config.toml
n_kv_head = 1
norm_place = "pre"
positions = "learned+rope"
rope_fraction = 1.0
qk_norm = false
init_std_down = 0.00508
lr_mult_o = 1.09
MLP neurons of a small language model. Each row is named by its layer, matrix (gate and up: input weights) and neuron, and shows model dimensions 16-143. Each number is 128 + 24 x the weight over its row's rms, rounded and kept within 0 to 255. Numbers have three digits each. A neuron's up and down rows have the sign that makes its largest values positive.
After each neuron's rows, "fires in" lists the words (lower case) most often at its 100 highest values on Wikipedia text that the model never trained on.

L2.gate202:120099128157119117141141060120132147119112128147127119118118118143084143136136143180125130152144135130154098136123128171133148174143106087165174137129126140175173116150113111153134138108152124081127128140091121131127130129170167122122107147127131085107083105134140144141160095148093151108091143129111085138106122144079099109128137160111095143184129133168098121083100128129111117131130
L2.up202:125101128170149109156086052117122130139135031124147162133103153176159182147114119120134160148118122139107137101129137133162134122113112078133161148075120117131118137157116118175117133093114108112157090125153134131125122148124131070082117158135125114143143125137140113156108133112124120114101099134065122164136119144137121099092140125155156149114081113158114093113132137123142133108132
fires in: "to", "into"

L3.gate347:119131080130082114131103086140098144138107163092147152087157088144115132151149112165125103106132123122149127103124133133131140164175111103123142135159176084142114116092150117113158138100120158161099137118145120101137110193093156109075122157104100114113089145131138133143124128115171132074128128135126119077083162118152127111134113134095142111188155140100144126104139119140116175126134
L3.up347:123083137159140124129120123134131125178164144131121106144119110125088107125121131157134137160122131161161093101110125136162137105113117082095139088121117086106144156132142118167126101131121136141148103113090119168147121145132130131138173135132165123148109183154141133177144102121163141115102087093117146081079119123123158120106103148141172095092103141128137114155097118113125177118140
fires in: "to", "of", "from", "in", "includes", "despite"

L2.gate280:122141151107154122142137104106150142107089128161130112141125092077120135144093115141175128101131140187070112125104147137139137122123108105146136129157180151149124175110131105147101142140129143100128103152147102118104110137141091116084134083126120120088153145079124138144135139093146104143162102090162104146118129165154102133082146121160103100107140148140132137090114126108094122139140
L2.up280:116121105094142105137147141142165131090144105117162116174139150088161143130166120145114138143131098112126177150124156116194151143138138104096150092146174130107134147128140088172124120129072086115170105139115132153111111124150106103093149176101109127143151189130107140154108109113104125123113103129112131128126141145162131116106148117126106127161165109133128153164108124112116113081196
fires in: "part", "microbiologist", "most", "home", "largest"

L3.gate28:114094107109117123131192092135095137154136136088141147125153160122119132103098127154129113110144134123085117155155135135117167164094120117149093134161163155092113142113118120148102151084135120142121171104145091091072126126158135121150130150112109113154137112137112152109110137112170118091156113114143155092115092116140100131157131128111147152126106120133093159125159158140163143178149
L3.up28:145125122136143149124104136168080139193098113127125124122155069095129114140135139112088108130121101106130114107108118124135135086079111120162104126141132134087071171137088149135109104146137129116139151130138070127120120147114142137164131119152128148112120136140132078117188103092144114163186104125115083112099125121137111133153092167143141115109124141152112127128112159099133130155143
fires in: "other", "various"

L3.gate48:113112182122134108131154125094132089147110148147155123129132124169101132156132125099129136156100065143115109123143100089107134126145130128146162133156123093176180098126150120124147155099080100120183120110168113172093129105108114127125142125096113164125119147093160116167161109136124178119115165120122157110154155128116116182101116127110143115155126138090153175150125136122139161125133
L3.up48:145129145152176151117125104094162138112123103128137131160111176107139133116139127114090147110135099151108114128127139127150140096116117163113128155104118140192110067127114125130097129208114086167121114120132126150135116123142103128149110155107157133121123149098150078132085141167167131132131149140145178145113122164151103117137101112113119162119101126112185153141123097136085094166166
fires in: "as"

L3.gate340:128118131135141131122122143111128167137118153115142167142111179168120140138128092155120125130096124116150123118127082084139084088140091118124119112174141140110120132125139147134114116106114110121120126110089137187103118122178127139108079142155150124094090136157120178161138107119096152146137112110125117106114130104128093149179147125164092150094197133149141095143110180144133148097122
L3.up340:124112159146118103100101134117107149092147155106163130129097163170104157133127123112151127107144096141148165153129099101133132142189123156142111130086161127126142121131105156168118131127140144148119131095110140154134161143154149136146126161101146120173112088086128157117146128132153118125147150132163139090143132172102163110143078118144102116110163137135115160093129141100097112099093
fires in: "of", "semifinal", "2"

L5.gate207:116115127097165115074097136114109172159153129162127119111126144145113137121116087156145131112085139106135106163117106095132135135120118115140137127071120126145117157072178145139118088104113064142138079131071125164139098114119128136147102187140136134143131111113126176118125140123121121149161128141118136103113093152120151076109177133114153152126119119089110159132114120129092116152146
L5.up207:102152129101139125109137177114112142141145126164115115118112125182131138116119123114115098133086127110111144136161102107117132133158176107086130178156137155090177138138159118119142114116128109115153132153144091128164138103082146131192097130161156120123183133141158182145130079160131131116098132131108113114167137103157103134130124151133145135126086112113162112081091141147125153091119
fires in: "he", "reception"

L3.gate92:133148148111134189138137092100114143162136122150098112141140136106093147122110103137117116145107101137087129165074111135146113148148134112127116159133153128176133106120130104151089161097179141126114104131149134171133134126116141132116160086094121136149172120153105148189095114138125099133127089089151141175143115122178136144162147130098129139087159125091120143099126155109104121162133
L3.up92:152169093111169107118098155096125140129123121129132097141094153136089160109132091086126117125120113122153156124156157129147133120128166133149126120128168136128170125133137138143137096165145154112114151105105119123124103149141109101124127137149117138095133139147131105127128077108129154099116128128114124174173155162145159098110139136161185164103140110139136063101122142068139135105167
fires in: "they", "candidate", "jean", "students", "damaged", "hotel"

L2.gate58:129129104123091143164103167076143138116092145117134096147143147126135112171103118150113148123132112097093165118123143127099125142124113128117147138138109125103130094163124113133132151155103138094129135110122117125100154111164110066071152148106164139099115121145106168112162133149211131139120151150099135139094138113120098150180141154147157159099136095142143114111136133127142119170173
L2.up58:125151105134128146152119147115148180144110127138136118124116085138129122141116129110146117125148152110143124136138150150178136168071117109160139114109111146148091153100107114160125099163105112138137095140117111141144139141094159135109151145138131098075151110166097153100136139166161141124172154129128131133104113115109119094139157149105145130143117146138106139165112159091118117157179
fires in: "for", "among", "other", "far", "money", "forbes"

L3.gate151:142133095137121135118157122150139127136141150113174149104145152157086130120114092098106148116113123164155144101124116151136149108116134151099163138135136166100176099159141118155100127126098164094112140117116143159109149113161172135162117166104165145144105152113119156129133096103155164080130097127132147119132164060146117118144145094105116124125118154107103129171103175103139111112125
L3.up151:151094133148123107066116118136112154124157131158085148122126123136123098123165102141162120116097176162104106147095109127112135168127142135092180128152154101138153134162128112122111110143165123114139127100098142131161133155124119108153100141106109169157156111142120117171133151116129118154163166165125096154154093102104106100136138136123109071109122122083066138109142115138145111132144
fires in: "of", "are", "were", "many"

L2.gate426:091094117142202135093141114123126127134134148164120103140075158104124138110153103141173169103101103128156108146130135133124123108116118152135185083118111124090141115122111130129127111126111115124137107106039137126134154150117120141108150136128131150102165113111128148145113090125113132077126113147127125166134120102113104072126153145130135137165089126121159114125163097129110132105140
L2.up426:127095130151114121090138124124127113099167122151143156140130135119128120154147134156130125125142164091075090135127101160153127128096090151125107168123116120174081113121145115128091107119124099127197164117115151148121112073118109092157088130168155118104125145135144153102100137166078117142103116115137103157121126106129128138095107115092118094113122110133119122179114147177150172134161
fires in: "to", "relugolix"

L2.gate170:110103158125125132148127140126115144152141154096119153114110145169102165126126147149121131116106140121119136126133140123089158208105144098186160158155181110154146131102112104117126111128103125127118179131114165123151146172159146152094155158092122134116114086161145151123101120138143108143117109136117147113114124128112132118120167116088144098148082163142077146094142123118116171077123
L2.up170:146153171123082128152103113160158100135183142127184118123132134160112150116135138136111126108129138096103157129179142126176150171141104140172125115131176101105129107145107136119107086143139122155061128145150162159163123170153148115115133144157069104131113113102087139109126113152144127127147095111162118126084149100140139137139119099101131137072116128126126147109104129136166163126115
fires in: "when", "if", "after", "before", "although", "while"

L3.gate432:112113170133138123123157113142084121151117122158118129135166149120132102154118122142122131108082126148147145114101115128109117167152125180129141174157117139105183149103127127112168128155138111138159129112107125144118137142136148123133167083147138154072126138106126149126097065128135117144140140062115167101151138104144150137142108110120179096097119161128095117130123091122124198105140
L3.up432:149128137150115112090125108093074141149094101109075114118079122131137097130110111131179159108114115118117152125128143093181108153104125123106133142144116158097144125156140162138144128123127101105133116096169173128160115121082133108120171171111148072133110122122149101101131115134183128117128164096142123116154102170122148145121145145081153141141160131126127129162149095123153107146145
fires in: "as"

L2.gate125:130138134106078126101119095131145144089143082122166174086130172140151152142163159151132155122150137073146175142140117143094158146108108099117158145122123109166159142161200136088133126159140092115131120136114132143136128137126122135098113181152124101148094109140119163157147147112114103145168123164138126106154129156114126086113152132131132139143124120140172148121158073142099157151152
L2.up125:152109146088151115120162106151139078161102103091146146147143149113087155132131134098153109130121121130118101104137131126137142123169162156152134136134165166102148126170150130124119101089154149102110124176098143126153116131112110127159157170096122110125147154161135107148153076140160188145105127146143157113107170155119095140118116127112082145131142142142162113111143124124101076143128
fires in: "of"

L3.gate114:155108107153147139162150092109124148130141178121106161129141190153138150127113113172140129132095116114126103098135122104088142153122130100166144149101094149134132114140164100104128165134100130124087113096149135131121112140144099113107132130110147118117135077114166128124155116151170069128160153147107123129121122153161118154140170113131119118169119114070146114162114138163121110135194
L3.up114:141114122155149122155164127130124119142165145117123138087150149138082137141126106096178156137086108144085111059129171108169171157107164098180124107107106113132110125129129097126140141155107155157118117099105104113150088131122114124153127166107163105115120100118134121113149111164119109128129168142145144157109131157106125098108132099175152145152162082088107091159113142127113115114153
fires in: "so", "after", "while", "war", "how"

L2.gate102:100123150154115188110123104159130122139145122142109164121109140118158140140126095083160113132089128138120141110109161119137166127160099120103125102181151135154102120213113158132129131104134110135103100104175135152148133133150160136114122113158139102166134097151107169150119174121152110135171130134138102110128160136144146139143104143097134051096146114132101156144089153123129155097144
L2.up102:157123114123133161098127127103113093081134095129161128132147127122091162148153139157132148116112131139098147144127094136118160107103135143154130114112170125130170125099149108105130113109151122095161160158103153115136125076083171130143143171133132090102093140129049128136114148125132126105205133127164106135117129137136101102093103151114128112087114131155070132099141121115079110139169
fires in: "of", "to", "rudy"

L2.gate273:144097096112114099140119124069081108132068111103125139114114090115113148114120152123153135123111113129091107106125143153155155120143123079133114143129206127117104108122093171119117143145120112149139144128147158173142144090170146183097190121133114097136134158115128171165131136128132112102160131129105144114157106148119136090121104125109153127150113144133117141098108099154149149128111
L2.up273:114142132147120123131132120088090139140149097168099136126145097140166107126150133094187095157167134096153134166154105121144125103106112135110120135106131117099095138113168126121101142106059105115126080155122164159117126153034102102112115114150117135167126146148108135130135135113126137150154107089147085165140097160101111107120111116164133099134145153124136123135104171129141112132127
fires in: "an", "been"

L3.gate49:098094185115105094137111108169098136168159141089071153139134170165133135123149140156135102143144141152103163137128115095137153159089121088126153117111167112112170136101143116151137096138151131129123121138105138103149160145146147139100146100156081109135118162112132141173104076145108089108142077150128136124155124125086164150114144111128109116129159137144135134126088073136154151136163
L3.up49:093098142168164128129125146141123148120116115103103137151134132120138106163133128181126104066134135157176110151124158130152138166119108129116169115111148128088102140115168139126118110096111118170136128129135154127108129158102082134111132116143145146135112102167152091149129130145130145129107155100133113092131145128131170100097105133127128179140128117077070117177098085081160124194130
fires in: "after", "before", "on", "of"

L3.gate358:092177137128126137141165113130145108137115132119148132159176147105154123126155148107104114077097139167161093176137127157118147144157110135140122125108163118123097100128135175121135143159121129124136066131131144158129117164101159142136133141072116138136143176120157126127117122143105124127130109173153130160115083077131141097160126120089115106190117143088142126124116108101124124144170
L3.up358:142141148155134113129159135101131143122097089137114117116100143081148109168153107124127153102133156141124138111141133129134149100120114114129132132101109093108132156083122116139089106091124112107117105184116097102138113136154127149119143136157123084125138125132130103132141097100109144080167144161171132184133099095143084134145169122141105128151103131159146128167150089141140079105122
fires in: "where", "because", "whom", "which", "what"

L3.gate140:092150147096150142122134147121148158122148160099127119119133122118117117145140116176145088074059106137144125119112122103078147145142145127116102157093115109148142106105146138109123151136110122118140111147110143104123114137173144104120136170141098142097115077102131084123131149163136107113139128115130168123125094125161100125133179117080110104152115141124111127149147076136159131122154
L3.up140:085138152113099138128111108155120167134148132102095104101108099141124131121159132134149119072092110119136148135111115087122159127100128103118155135083109141134183126101132136132125159095125124115154144159108112100140064138144124084088170126134129137072088080092150087130141136168120141111157147132141163130125108146163094118106127120109068116136146113127123146153141119095143128105154
fires in: "because", "so", "said", "how", "where", "stated"

L3.gate420:139106168173130149112122128188120144107090101133115132140144124102092108156178145121153082156143134119135120120167119158145114161164147094151104146086135202171132125155155109105163108105151135137152124155142137091135167144136143118183093165108120100131104168161128147110108120164115127133122135099129082123138128084143113087141160125116106166119127142170148144118078121108139097121150
L3.up420:116118152135148124111110122113105125086116133142144112138108129110114130188125131170161108139168141121161097115168097068117126176110111114160145151155106135089164144131131098109130142128138125139133085163108096114147087148137114121136093138142164144097094136129088138155114141123169154127139114127152091148115131108113090102090150092121153115116092087115117110153129171166156154133129
fires in: "would", "county", "to", "should", "will", "did"

L3.gate376:083138118148153129160159134149120120099145136114106077118152151119082154153142105133135127113130121126116137162115078098113148145148139135117132122117159133132157167140153151168145151142102114095084120149162097137117199142132122090112103145105103154140174120140140120150119131091150148120149159146053108137123137108148112108167110129135100118158085149137097104129178109114136096152169
L3.up376:142151091188112102117171127136099109156152123125127108107125118109092103134139116079129127130130142125126130135106105139151152125096148100135126103119138114112149122124119112155130103147131124100120088154121105165129150142115110090143132127059133140152102131178130172144117153070160135128176113132117099152150122158151105127175071129132140126138113136122115092169136169147108134136128
fires in: "would", "may", "should", "will"

L3.gate342:105114149150119173142104116131085127125138091099149125138118182156160182162175110107126100142092152117150151142126094156128144152151140106107158138131122141150125111151097140150115108122130150121106124145084103131124177152092134093155183141121164154142161086142133149144111119141141157149118138155146126132159094071142130127133074101140111124109109118096112157136152131126120121135157
L3.up342:119131166135080136088150127145103143143155140123108117090152118121144151154136125084143143147127102105104154114160030098142143160139115091117127169102157125153178124172099087147168126148147120121131105155119118113150157134153176120134111149127140154114089122138112136116150126109123116144110143118060149142136129102137102154111102114111113152069134168165130147088135143127090154128127
fires in: "would", "may", "to", "will", "could", "should"

L3.gate216:079204109142138115123124114163158113127105144121146127119105095120138127110179065122105107129098153148150132157145078143100124118163136155111124131078147131130104149160099205140126127127110137115090103110156143106099117130116073095137108176122100123159110126131147111184098138109159126122117169181086152125140146130119126144156142152118106158139127148123140115102151068139161115127107
L3.up216:123129081165121138155115144106102149126131119108111109104132132130127144133130112127157153152080100119176121102154133126132169133133093200130155125103139143107142143099156148158114121144096133142141128138104134085121139176139099106111126125108071171134134159175101136110138158093191125124191107125115104155140137157156190170117153119138149148118128106128146114146126148129120075111130
fires in: "such", "also", "where", "so"

L5.gate279:107137107160107134142121080143131146139102148137171122138094161184134117145115124202096112122149154125172092096109112139140140153108157150112144145141199160143142141157163134099099131105104137121130123130171128111110105115105098118145132160122127115140141183162133089131133155083096117127113124139148099119157157136132159095151129130087146162123144123131138150133124093123112124126140
L5.up279:136088089134147116099128124141181129133140149156123150115111138155108087132131151129107105128123116134105150100137172176145129151131189128150124071076153132096162115125151129139104108117111131097103131104173128116094124130124123132143131138105114122128113093108137124130077109120105131125112064131159116113160127175156121136131111166129154111074134121097127123094153098149129132119119
fires in: "one", "second", "third", "fifth", "fourth"

L2.gate1:100108132125137134100099115137081150127150107142109131120163160181148120115140121178118114090155129093169114130120154138077176124158114138115159126113152103179119133159156107128137092094097129149169151089096150129163130156100160112123083162101142148125104131142175135101109140108158094130137119080112100125100129134105132119165122153111113136123121119153150131150156144123154151125151
L2.up1:155127081130116145111111099153113106145137146106207122128144151148065185096135155129138127098084103149070166090123147190134149145129133156120133143125166136109145131149114132107145105140114133131119172119064166113138140148153131127111139132106127126120139132135102133152174120110115162147118117127129121128145109162075112123098124131107138163090101158138153147140124084100143153155118
fires in: "of", "at", "during"

L5.gate205:102135111134121149105142123165153118122102129182123190118154132140141125151109047105168111131125137109128131173149070149114172118126129131143147166097102139158146115114172111115162141141141125103139046111138088128112127133123095131100120158088121129179103135109138155141130111156119126093142104154122108149122146146148116113111123133089116119115167141115124172166135118153110117102130
L5.up205:123092140123110104145155170166127107131110157138103160123120145158109124131111129185144127144132117128118184161151095143115108109160164148172112158117169148155121096129177121129105100109161100112153085120094102114132138101058141128148148116120102104128156132139128131125159133196142129126132149138082145149136140113136141180107136105139145150121155140096145147156152110110100112112110
fires in: "it", "he"

L3.gate230:124067130135117134115146102105113138134163188087145095114144131144121176174128137156171154130108143123159111135112119111098122108158136106110148169141142115162150137164193104137130092115061140131147118097132146134129103166161134165145113141161110103130124112137097139136141144115147117135116153128090144150105087131111117128135133070078118117137132117150096133118138111173113143104124
L3.up230:133112124154123125124127125126132132129143149159125140155141121132140150132160148112155145140114167134134146120122180128204159097184131112084177146144153113122148151144126169127097131113141091160116131084161124128171131174131144123139172149110139064130110125133141147143118121131115116158154151129084123129133115121118107123105170125080169124124125101115107159146154147095153133114108
fires in: "to", "of", "into", "using", "unlike"

L5.gate180:140164106125136186134124103149126184138099131159162143118099163118149153087106118130175122175083156155129060145126148163110151171117084122138105131171148115151075105114109110119129136178119109128121130127151115142148107125150096165131111132109122152138121127140144149129131156112108131116162172137104169132095160144123123085133136119129116124155147131154167134128109119133139132194129
L5.up180:142167150136130118071132105128142142118129119092127133115198112135161137131118119111086149125120163131155096165151133094138134121154164143075133139121113153131083075130106124153134116092071159147106137123121174127102125188146112130117107140117112096086143142144129117107174129102102140161120174143144117099165155096135122147146135143151077093130121128134134149145151189133126139130118
fires in: "of", "first", "lost", "won", "played", "in"

L3.gate309:120118129135137187112147139164126165129110163130104162137110096111125117172162106116140107091120134140144078153105081113109154124143109168077140129113101100146159164120112086097162118136157144133099114143106131107126146128145172168125115111109140134094148097119098081111114157154148142132113150091104154122101133125133155163156131082093125080098139170129112124113117122094103158124115
L3.up309:111149148134139141118154160148117125116120142123168117087108129182107149127101124143091109107167093119120101158107131144142128159120105128097167107157119127110137125108155122105109126148088084084114144110122165079129114131139130106063151145082123096152111114130128145164130155135138112138118146108116118092184137098092143110125129184115113141073142165134161142168192113127127146142142
fires in: "name", "file", "said", "stated", "change", "demand"

L2.gate213:157089140166163120113103097164144128119121106117116116130132112153141111117139143163122123133125150107121126146121103097120147153140110118146180132101136132102151133156108089147143163154167156098180122158103142088116119159135177129114143113121153100130159169137113122118108104101141105128131121121135116113117123167124112075128106112147132222158098115183114124131133064113134092138118
L2.up213:079162144149112100139126071124164123121109142082160147175107072122150130176112135099133134154106129141082148154132160147137140157165136087116147133128109104130165130110101124151081102100174122078125098134121163135141118110122133136139119094147114104100147126110161139124118127136099155100149114121124120148118105150116162108164110129114084133124106105122171148148128111113164125108083
fires in: "to"

L2.gate109:140111167128123120142120127092128148142167169142144095124142122117142126120116105146103101131152088142171121154103130175142162133128133124135138130134109116143102112104166175166170150140108093127129151142167113159060134117122147110116114118111101105098126148077113138137115123084117105109126103142137188138132133152127110115102087098101100109159129141099142136133117106088105101145131
L2.up109:120153121108137129135165098148147125149141176167152129108070160136128138135104119115137134116110101107088141141110151146133133123168161178130089120133143118083102064109146159105136135118125143138126096143151113162115117151124108082089155111123138111127120149127153135137093191165103075125090116110122125137160100091118119130137103133112140098151146136149113157152080115140143136093152
fires in: "become", "became", "becoming", "york", "remained", "lothbury"

L2.gate308:128165110135110140110141129139142118126118131094161150103166164147153082115086131094135137090160158149136133162155112137118104096146142159099139122141163119116128090097175127130103160116157104140068107117183077113125149121169125089124164129148099118173128103099130080119134096155132122117143106161108145137132144121135090154127124155128138134156103162139090120158128116069139119117142
L2.up308:125097106121121113140102164131080136093119116103091113119161138100144143126171100118160100131142078128145101163109117150143105136066094091145134156138103123149151148140106075153109125086136126137130064164118126138106125140140125152080117164155098174136119097141110160078132156162092151117118107099132151136129094127120125168109140126138140154114162156135124149135124136104148107177138
fires in: "it", "dst", "density"

L2.gate201:101145151142139121155160123143130119126116202127109128130141165158096104158148115084137133120079107109161155116169132083107117143146122177112137157128142108113179114164104132148125136140089130088090136115110155113160124116122177126114148079099120101122150068071173152152110133138127141124114169129120139148150111103121109131161112117134103179141137178146117123107115113096134173092106
L2.up201:153116102154135105129143127125098104141152104176146115153120093116109134125123084136103172083104085111114169125144148133140149163143091132102121164134095169102123123088132122109151113149172147173112125110098172139154121161112102170138163104149137114113139165134109138106142134143115137098120161120084129133130108102166144130142183140076152100130109102096144144178117109143087149160140
fires in: "with", "to", "against", "by", "helped", "alongside"

L3.gate430:132131181141106132108147124097122159144105125129130134090096109145131106098136115114191104089121147153130101144111136124140166113153149100135140132130131165109179088112133121135113111140093107123144120185074113131137103116133114101097076111112112122143141108103128154135096124104140153102117156120090140117114105157124100132126139120084135072138146140112122114132151113087132137121088
L3.up430:160115145130125135191126152084176162156133184140122125091090099104118116127083130092113128133131156128129151122122105156093155122128097149125119129119163114092112133167114108113116139083115144169167143116108116110149109107112108146197141134130137121123170169145129153136138138153114161111155151151125096133106145097074124136155154072126174164148148107100110124136126081129127138121124
fires in: "she", "he", "has", "kazakhstan"

L5.gate165:057129107147111146165120127130112145174107150129120132134135127122140126137128142111155124136121158127109105137137055150098154092120139132104086154149130126118134142131126129122170114091161102125076099132078108106130120152146118108114136100146084074132115147141161114141160090158131131086128124155148107140119131157130138145125098097160081171170120110102124129110166128133163069099151
L5.up165:112097122136147189115081094155115152170114116176096125110139142120150158092139155150086120144156131126157154122113088157132125135128106177093117143101157123108125129116123158179118116129104123152101137130162139109115154153134132159113090148144082136132079100135151166097138144110096095093123121108159107104153128119095145163124152098135111148150122111127115117153150110129160136151127
fires in: "after", "when", "before"

L5.gate85:126106148104118153135119113126115111142139145104126142151167140151123111130125112170130080133135196117158139133098127119086096148142103102107132151147180107133106139122130170112134153129074086100098109123138111130115114126159085136082175099130133082099144118143116119153102103063143118139140179161112117142122114137127142131156082148134147076122121119131103130108136134121148098115129
L5.up85:130147139091151102135157105123120095150124074141107173131157161144170151118138165131133138143163146098134163105113128115127120108124149129095139138154163106131116142113089094106103136135144128171157112146097087106173085150145081141115141097121118118137135132173107138133095154103130136114160107131099114141131128167122147111153126221166154116077124102109121126147137129169140119114125
fires in: "the", "an", "synthesis"

L3.gate368:108108149164099190075171120110141129119166150117119135144123152132147132128160124139133124140110114125104129168130107130116128135164126154094156143154133153159124105145145130158122151142118126132114057118175124171099150136134122118136096177099078102102156151129157141162098122112166114116144153154058105169159134122147116113108088105113101132134082114098152144119089115110111129150124
L3.up368:162147168149159087134117152118090105113118156105138116133140146111113136090121133138134120101096150121109119156131145089117137140091104134156110143121125132128123103121143100132130184118128128142132128130150137103135159155106144102093080081147112151128118100108106142154086134163131155149108151094108106113086131072113090126135148094108130082113144099096138172139077149135116130078125
fires in: "had", "than", "to", "having", "about"

L3.gate56:107151131133110133143103181099117152104127124111136127146185132146109136131102147162092168094151122110115163102145162127127137168134104094098149163109149139111184109151085163125098075112163142141148092109095211135106143163157122127159123130138141147155149123110123092101128118102176132138146100129126079116149134118134132151125159154152138151125117143112126156116111108140146151168160
L3.up56:150090133156137118142145145155126116133152141092191141159149115135084118108137119087103118111123116147067111114122113114126167126104124172139142118083140140109152155132163152125141134143142155139159111176098127124165116173124099097163189146081152141151161142121074128119099099130102165103112133103150115115136107122111143145184179110130139139105138136145144116112144103122130123141153
fires in: "of", "for"

L5.gate37:109128157115179106112136125119104163149121154075115160110133119142100090127140099134144077095099125141148076143143096125126115162108133092129135117138162116127131127133158109125145151131095119144114122160119159126102153172113129149083095120123140124121099091128128149124094100122120133130167150100110142118145106112126154151125133101089123160175087146115129120164149104117135172106097
L5.up37:107123136188109119059113114156123135156147100104122128101181085142126111132125079140148139138118089129098177123163121116165142135137088154127137109145133111166078147092142119138103107110138125133141152156062146121130110129122137129095102126124114135123100137160096157093119121136114149092172146111157097135120165140138090118110139122122139143141115102144161162154125108130166140117103
fires in: "until", "since", "before", "after", "as", "september"

L2.gate445:128128141088101168107107087145109144165100106104117126105112130130140110176140150145141149144114112120094134089118136171137152118135136141104157097104140123112168118110117080096116101148155126138111144147121107136161127122111150070117080137091126124098159083137102102108186130083130123127112113108089148106133119150084125137124109111126118086151097124126147131141142103117113145164126
L2.up445:154118104116093179106126114125116146121133132139122146116157122113140088122143103146123122103144125131136150096119152126113130174143164149119158117116108133133144114094120149122183100128152156153110167089123126090154109156148125112092137155109145140114168148177097123166143171130111173159116165123060148129143129126093201151161093164116161129116104100081133121117148113136092160181151
fires in: "of", "over", "during", "for", "forbes"

L5.gate120:144115143158128124121134138121120136095105140109091163128104104079112166127126153168146135111122112133113115162165155126143161119135136106174132146107131125156135171150098093114118137191125122172123155119104172099137130107146157110141116139142132102151118120141120143145132099105058187128115119107121140157089147119116064113114148141091158133184137129100105128133113120076069177106156
L5.up120:097128118155138130142163078110136146073122166082118160088118086110105122134114135131138125093075080136121093132144137147124109152126105098143109137109098120138112131122112128117154141123110143149107158112150159099124153118113148116128141089139122117140127085136124143126132137103101132137141134111149115194129143130089150125129134095108111110195113129101110133105125160116142133122133
fires in: "to", "in", "across", "of"

L3.gate168:118121136143163134185117081120131052109110132106112094126131139129091152138077162110104102138166151156084125099122097148113116177122112168144133126103174137113162117133144121156141136147146123097124151131127145120124117124165114119096139096076094151117156124092147115168100139146108100134098120089139148139173115099101119105149133127130112146089098144113124166158140081131129130149119
L3.up168:181112098133124131144106087087158132111150113118137111146096135107128109140103128114134159105128134144139099138128126143113139141123101142131108123119190098075128133149140150143141109074151087150115140123146158112184113184156132138124123196143167135146138166154136099148111116160138126167134104127108138151146102122136132128097121102145135154120116109105151118167093112153109190083136
fires in: "part", "as"

L3.gate204:136101129166116060161175114094127135102112157139172144172183116118071118153128138169111140136124127116113127137129150116118128116131137129140135100170124161155105117123155089109099107124102117167111149125156150144118109075105123116156186122104137133131143123143104146146140108132125085156149123149171174157134135095072117133108091139134127181121139105140157112148117135135110113129160
L3.up204:162137184150111128133133123095132166129108182159104143153112152186137112121114110147128140093140122132114126147116130142096143156140123121157174139117138142147109054103123136129131112120118113124071106079151136122133126148148101154096187131084115123156150095084115133130148130119158087107108119166158125123114113126092122175150161102140116112140101113138083111105127118098161125117148
fires in: "of", "new", "best", "for"

L2.gate70:167146117126143154093108114092114110115122130147133152130084100123104133122116134128120122111151080139121109113103149157096145116148159105145141089164131102114123188126127125165130135128116126197132118137123152125169074132124135157118139163128125134129110138140113086097157119082147128139167096135128154058117128123102109154125131174112148147123104109098171155130114106142109163128163
L2.up70:154125091105124131124142096178163154142126128095130130154197143120096120130131140089167177156104104127090103082123162159118161137155114128136131109120128123135139159112089097114125125130163127115147116134161088134154145168084144082092155087081114121109112150139100117140102105096122135107153128090108119127104187119111110131101112154165124141147089148146139105124122107129112134115143
fires in: "in", "of", "about", "during", "female"